{"num_hidden_layers": 22, "hidden_size": 256, "num_attention_heads": 4, "num_key_value_heads": 4, "head_dim": 64, "intermediate_size": 1024, "vocab_size": 8192, "hidden_act": "tanh_gelu", "norm": "layernorm", "norm_place": "pre", "norm_eps": 1e-06, "positions": "learned", "qk_norm": false, "attn_scale": 0.125, "bias": "all", "tie_word_embeddings": true, "parallel_block": false, "init": "normal", "init_std_qkv": 0.0312, "init_std_o": 0.0312, "init_std_up": 0.0312, "init_std_down": 0.0312, "optimizer": "adamw", "learning_rate": 0.00129, "lr_mult_qkv": 0.5, "lr_mult_up": 0.638, "beta1": 0.95, "beta2": 0.95, "lr_head": 0.00441, "max_grad_norm": 0.5, "warmup_steps": 226, "schedule": "wsd", "decay_fraction": 0.8, "decay_shape": "linear", "final_lr_fraction": 0.02, "batch_tokens": 65536, "max_seq_len": 1024, "doc_mask": true, "train_tokens": 621400000, "max_steps": 9482, "dataset": "wikipedia_en"}
MLP neurons of a small language model. Each row is named by its layer, matrix (up: input weights; down: output weights) and neuron, and shows model dimensions 64-255. Each number is 500 + 50 x the weight over its row's rms, rounded and kept within 0 to 999. Numbers have three digits each.
After each neuron's rows, "fires on" lists the tokens most often at its 100 highest values on Wikipedia text that the model never trained on; "fires before" lists the tokens most often just after its 100 highest values on Wikipedia text that the model never trained on.

L9.up99:445586501471514519617480408474519443419528454496502496481564528423510592645475562502549535542532484460530515432494433566522537467537669546515470542411510505520464532509462466600443555455522448422499542592497502469582491610437588548488466483534496514558474517529429499485535380501465443461473527476510555539474424559533502622431495542492511536446603487461504481387444533562539556462564446512504456492579488556534477572527432521439485520520499529546458484430539505449505443517513425508480453484528510540389474491446398508533449487475447535484403576467427507565514542528613515560
L9.down99:429413602492499472536514463526526521395551587471514445521461494476463409510508493499542603476456516486476413488472566541501541479453468455503618515445546511497591455534518532539402512507538486503531468599467486488393448485480527564510522553445499437488497455510515495431521456480497515468472423486524361450389456485519490461514528607594560447519528521549535484633488593538527522552478497512577528588476484476536465509395538460539466508465446492495580560538442454524436543503495483466394460515473520479527487473454530611553529480434490528584426511500605424549541521479445491488
fires on: " ==", "==", "===", " between", " ===", "===="
fires before: "\n", " the"

L8.up863:432461606501536514516545470504490494517585500573485529463516551462580467489511478514481461460584557583508488493482502496603500545514539521446548516410506461531566472524574565446474527444447464485520561546488465477512554457523505536612434417542513457438530552481456538527504542548477518474517549478465462487388584550497580528478349553435567547435484479493512431331535467487590437508501468585401491430495476536560514552470384568445600490488428476424458482517549559466492498490428412499552430522538480525508458504495404453563453634509447513539483481504395492554481475472453520427
L8.down863:537464487466452504581493521443463514504561416524513568542483482428421442451485558501516545464438505531573419513517516479467536522474449536540566478553585564448491377410488594503586498497421517498472535479551454516487521473556553579551450460431498567429542563424480499438550485436602496393601521494508452477471478466523488472581612510535471535513528441542524466517505439465590563560507469471557582503488419439487524456490514514516551548517497469431488516516558522500475528508478469389519610460449510628503496507511410536507519562473564530506607546523490509536518484563400579468
fires on: "\n", " born", " is"
fires before: "\n", "-", " on", " in", " a"

L6.up567:427490506439482499440531497503387563527525506606514478514553574461601497565473479457562543490583558476518518490538448464554488557497587609510526468489529470520509404584496552436501420506497452426523641448584498418503458565573587565564464444525468469514457491564482546441472479488464504526524504470454497549489568492470524489462390556436536536500485474524478464494511459460569536471493567400518477427507468495566550535621416490502514458559445537488488386506538533559516551445488514510504418438516435493474581502442454548634472454519494524419515514469411444489518507509604524485
L6.down567:465522452418458419578430467516507531531481323558471577435530501508524565555451562532515542537526527455481485526557457549547382434545481512542530577468593487458481473562476359505514500475472450438514573463462546493502496573537583460497392531592518489439442545531486473431561437464411503525513427430536435502469625513441468457503429477537512486471514486467434457399517561508486505492492467589491447544502545554501551551501574480473461510492599468505499484455532510517542558446542522573523518479445440501514559514401525493500458505436482568443565503555475377537530518594472554557
fires on: "\"", "==", "'", "|", ")", " ="
fires before: " |", "\n", " (", " ", "s"

L11.up853:467410482482447456568473518561442561563428516512548564612501466494437464486401457571560473532533530501532563499444485524419436542562450486439459494543572484551500503514499569511449463528430424405466551469471533452470487492591564453684486392533508403467495480494497525499554522534554459515493550538448503471526524465483497496502416481412502530518523552549538469424508548502519430531531569511456493511388574417489558474405373514527520549489384490579496544407444521397517508474434492502534555592524426559479476552552438453526487442502413503467560516539542504466569571523506500511
L11.down853:468475556522531520440631566424578477426438479527515542381455524465496498458463508559512447533624495556476425506514529465465486501474485515523417515514471570422474500566577569632543470476502579555511461447456463513480503524528444503460499556481449484500449515463500404465500488479475393480442561430513511541429577581473446485525517477514407440442534522564466460524612511543438511387430473393550427524546473545505533637463548442481475511498470452490507525482493511556557457465500479525497502571523522451512617411485497545470446515435520482512559540429458505442526443511450475531
fires on: " "
fires before: "1", "2", "3"

L8.up1018:410548550404496471538561448501482527580475555519486597542539546400562562540504490488430486495517516550477517482512593531483445482453558479429569482427469468546445481617488553541549550456447466408570531519492473515594466468473339498627442447540508498527490495523469506489504479681477490487434520453533367541394588565513517535478446545459503493463517483428568485439517498517549479540583441448495516504510487509545491471513486542533568497478441465520424494484525496417572395460430447478525516583509460446459514497467414501587495508501419518527524558500499533501563530566510484427
L8.down1018:597445448426510461480419553443529452464453493644530603547513508421472564509556492513537540568476547507491518496464423479537523460503523405437463561517469568570489426378535479531479448453447538511525520438507482501521532497580482432584527534431514460457522532446465498504558474478503393440481458622599548541497515514522451447494509529508513538469533514567504469481475520463473490496532436605514563609465524565457506480512513495527409464449470455474472476564455543517526428493482497513466572567424543603448481530485410569532508612505460481503633407427458430465460515530446545492
fires on: "\n"
fires before: "-", "\n", "|"

L11.up1005:480447473463522527562440439580373488413501432545549491582484567459451493532519566534442505548491555486488513479484440507431498529586421526437462461560521489502519521436504452481478434505464452508466512461516468511461513478541556558454507512588511406452561486471463496514453476559468532425576552460502383537511423566500553504504508461441534553464467475465537583402518556489547459488516481493445423497429548530388551501511430548475492517544429533652586498588405469390525616497514574499577564552591539491507434502475454539523464567455455459447475467431498493470575438493561545603
L11.down1005:535574511506472487493526438456579469501534474445493531507656463417487565490496507484531433504559544455410502528442552560521530486436472584487473503559462509421578410474485581587579443496358561503530486505449520486514457516480551555485462568546477506478470571561452446605532596479466478577385495516510457404490567491494508592492483426485493528473499471548395494503519419549535491483473589429467518524504520488580471456403524534530534473502538427468442497454416501579463558548418470505501473518430538520539589460504544522507508491503439639578472460521473498469496535384493567582
fires on: " ", "2", " U", "0"
fires before: "1", "2", "0"

L7.up88:403518575476538462544503569498440506541548455508493483504493467437572490570436507442521501465583537522552485465467533523509462522491559487530562563426484446504457501616577594536533509495381504493538551535478544504466584489467489526475454464570525467539446555579521546533497552579494411428520548438510468499493569550545466628510438545474515504528505448446572524443452462510527424514552560534472458483521509564529556514485482534484587506503435475540550437462528528532525416447428478497515526493468455501484496483404375429559494474513342529500445428561385539440598536513543523471
L7.down88:501484527505469464409506492494473448456513484526526588482439481435452570443542462544550492441434560520518500441413452524504508507508463506505467610499525526562535492420519435511543475523457533518523505440457474591474518533504550445490519485516424543483487449448551515422437548456493517486514403467571633527528561525482482466606526567525657453471575465630515483391490590458543525554550481549570499548505493470438546395438565563502543480496490430400446533560568456474471528521407496455603574526468384594483503503417423491516525563537524519498464444498472487543432430482483506522
fires on: "\n", " =", "=="
fires before: "\n", "-"

L13.up746:436556540469540555509511476489510468490539481511547551454537548510595480473497534536410601551515521491493550462425487560517516504543491548526499428450503503487552500464522453451440460454504494549521581579569383503572468547412518564496562485556499401451488511561499521493579443485383571543424533493452463515486479477508431476427479547487636420473520377528489518446551555503486432507582401534507517415379476432468444503501549549519511555552532527369543444574490513498488561590475461442448452503459451478394491545479494500473526570444426436571491575466435457437474582516502501512
L13.down746:570504530541489449475572466493504485559564475434584616495495538562554462506410403549483527503517509482494476404603594518467485585623473452550568449561609573426589405440473452473544562443449534549494499480517540507416579570459507461529531555499447536405470435565521423461502499502490475492489478527590494501392486506570529482496429545393516606414468446479544505463531476490448407423473498536426602562524502490457439532468552505512486518531516563529486429557583455467496501459475546471474511460457442454506484406445474509556546512500513565527523497485445553480516455473520485537
fires on: "7", "6", "8", "4", "1", "9"
fires before: " |", ",", ".", "°"

L9.up346:501486509472516473538456512568421519468469523530572460626529503432600515489482562466440496494543497564543458518402539512389482554542471516550507517516485422501442481549509576527451465513480506454514528531536511440563482454469551509496369496559548524551475490557542533565528427458497497515444554508480487501459556517465538575530382574505489434491357454509537565429536551606570414474527490548433427475439492579532566444548464511505499478477441480463417471561568532521485505504455525448564483585544484473485393480579452562566503592540445592371411635479484487528493500532454529543
L9.down346:545515570493475484496470477548474527570594524507471437551474609528529526507486466430507611438426509486466456497558530631502500536457508530424439491493520521532516455522565476505485495522424502503491460526475498548471529459464424472475421477453527474546507452559528559471565514392513521485459533536466432481458636415493532600492455469458472483461510492451578596589471465527540456437629562582447411547468506521514474616401565407532598502495472475514434480481543520512496475455439512560521471554513447462559374502538461527664489579558421491465620523501490472578506425466461536536
fires on: "\n", " |", ";", " ="
fires before: "\n", " "

L11.up901:373452575474534551465455395558500424520479474448508507508530535442474527571559437520483481528518504396602630530472462490431538477505440561515527534524549441459503503579531580542485561459547464512506557558524577437503503509506456625433547478579539478522480474507433502517519512526495524497542580419491429518465532541530546536408494510538521580512530497522503607503546535599509428505556473529540370518471486456506548542472484431479514527588510604538454448550505520446467473426571503537537492578504419389423478490526545526516403461387418525497508516444503544507488509563437510498
L11.down901:531510530497485515538525473455570516521536523477508418416511575450567500536463531451573489449469605382518359484469475514512538567492532503510459477634536497503472457506579525517520525505484569601560549529539502589498514473459538578555459599564483441560504497498536511515423473445503438423540555478411506473567495495470526586494606466513522435487646477536464529476595445543539553481558528497384541501480483533470478514484525566546513428465453493438504509504473526457459487518431434526371575524477513506523475414521372508487542593459440495516418410446475586573526499383545467471
fires on: " (", " ", "2", "3"
fires before: "1", "2", "0", "\n", "3", " ("

L9.up580:455588596485529471489429632559510495442510476539539597528535500495478451479493390470630518479469525451486527452464448481538578420428465520519545498434531546536579511517476461493500501437511437537549573524396530516607394473485519536587521492566532493423512542536505467492479553464472483511499493504549455603363443559440528441495584466517529441473541466473495559576462566560495461485570496482467494437381514441472506576431483461491619456490501487363533509469500439487436478492533469539566427504544495467500555486500562378546541539429466489409618535463477440502491530555552536467
L9.down580:434506388587522507470540449438534563523473491515435474471537494469349567516518504473566540420480540477555526386485440469482446462499584483446537565576553547445493480415455481406505465496547450591464466417549534470446397440523486526540558527511463486515541529437538611450458592509533582525585516534522542506501556466485625420444568495500483519436481474498479549540545579473510513488471490459535492570571492452497483509523504528435633518477496579502467403503567533457526427471459581442534509535419511530512521458568495489505560509467457400486473447528479510479473602556534491556
fires on: "6", "4", "%", "7", "3", "8"
fires before: " |", "%", ")", "7", "1", ";"

L7.up791:425540497521517579589494422590436514533559513466440554511402584370542472535524496401441429527501495617513513470457474501448462431557525483434498521419501484466534527559534566578547541480427510424504546494455543455580493484471568604461502495480482538524464438538490528467498500488512525505496491398574480496410537573414472564497449451535454512492590507470555493414460489589576423391563596532498503436485484525552572480574544454526522435447433552492385487536534506576564508454530458480536469466502555393469529458480397521542523472470418536460401535401432547540536553525506475550
L7.down791:498512575374476448578487430498529467509446379452480486498414542457505588543451462434505542511543461539530458397473504537519474434486517405506418549492495538496568465501528429458534528514515506558504421614462527520501525501498476473434539554482536537499440539583431420503489474520461576438432461485455611417562493461462495550514566562535536436526501562565553533548519487479446503485575503476412519457504469514523457517378531468448428500511527528553563453592475571540555479502448494502419573611479438521433466442477433482608487518551473501465414546493462481548526480482523512519
fires on: ")", "===", "==", " ="
fires before: "\n", " |"

L9.up57:390456635468494545507495431582471561490442545537452450518519593449601516558458506476476530532545480521491486488428483613476473547553503568511516512464474487479488432578491568518459530468429472454563565471454510410515530491503542577425382468535496461578481467539457487489552484528465435521535495441535479540439533543453465611477445564474481438439495486495588515407472476518523458468569568516338404452478513484553527476549426478502558450524501519465470439513497480451460517502462483543604471605581476499501522511468452557558466517556400544484495562551478508507511443522613476479
L9.down57:519446463366445513501514478549545426439483490611448613490488598514500509546548478520574517479502506440450414514429537598457523526448478489439481613447543529584456400412593555597477476524473487535506419453449470601490534481531470448536429487496519531542457572466511586489513540495529428474482442500526423552480600465483448504533515552456497444444475521520550535507524503581611490568551472539528504586524462341408542568521595434539559454542491500601416447554522534532545465457441493593552430580489529521475466493470442558598515541494439489515560611520580475400501500490476558463
fires on: "\n", "\"", ")"
fires before: "-", "\n", " (", " "

L9.up44:439547596471465464443482576538539448561562503599608468522523535476554477558545399576495570517470537371424567456452542594516460438479403476553485463493496519537577473538575574454498499499555455515581603517419447491505478547497528554476505537557388446499536445547451494506512534502455598615451483530576453423412525584532454524429525602442574475547489440424561503574516528536585535552536475478457422398512564557451491600489419472442517385546536558487511467512516550466500496451554580533460487445455541468482485487509549501545447541435436487497515528514489475444440542537468519452
L9.down44:512542529494475488473496529440494477437533537420576538511554435480477452592525453530489514551488534490478552501524540501468511418470471484536581434447600466519428484503500564583524525493550528553503499478553440569475485508439513477525521498503490471485583608452456545435623455464472449527490464510555443469533400502524578476441493459328492526444465525446491517497473540513517543454405433560526483547553536498405523573468492536495542575575551560518529401509605459471423521442509559476416519582412568493518416476494455483460390484447449501623596530514526504456584506531431500506
fires on: "9", "7", "8", "6"
fires before: " |", "%", ".", "6", "7", "5"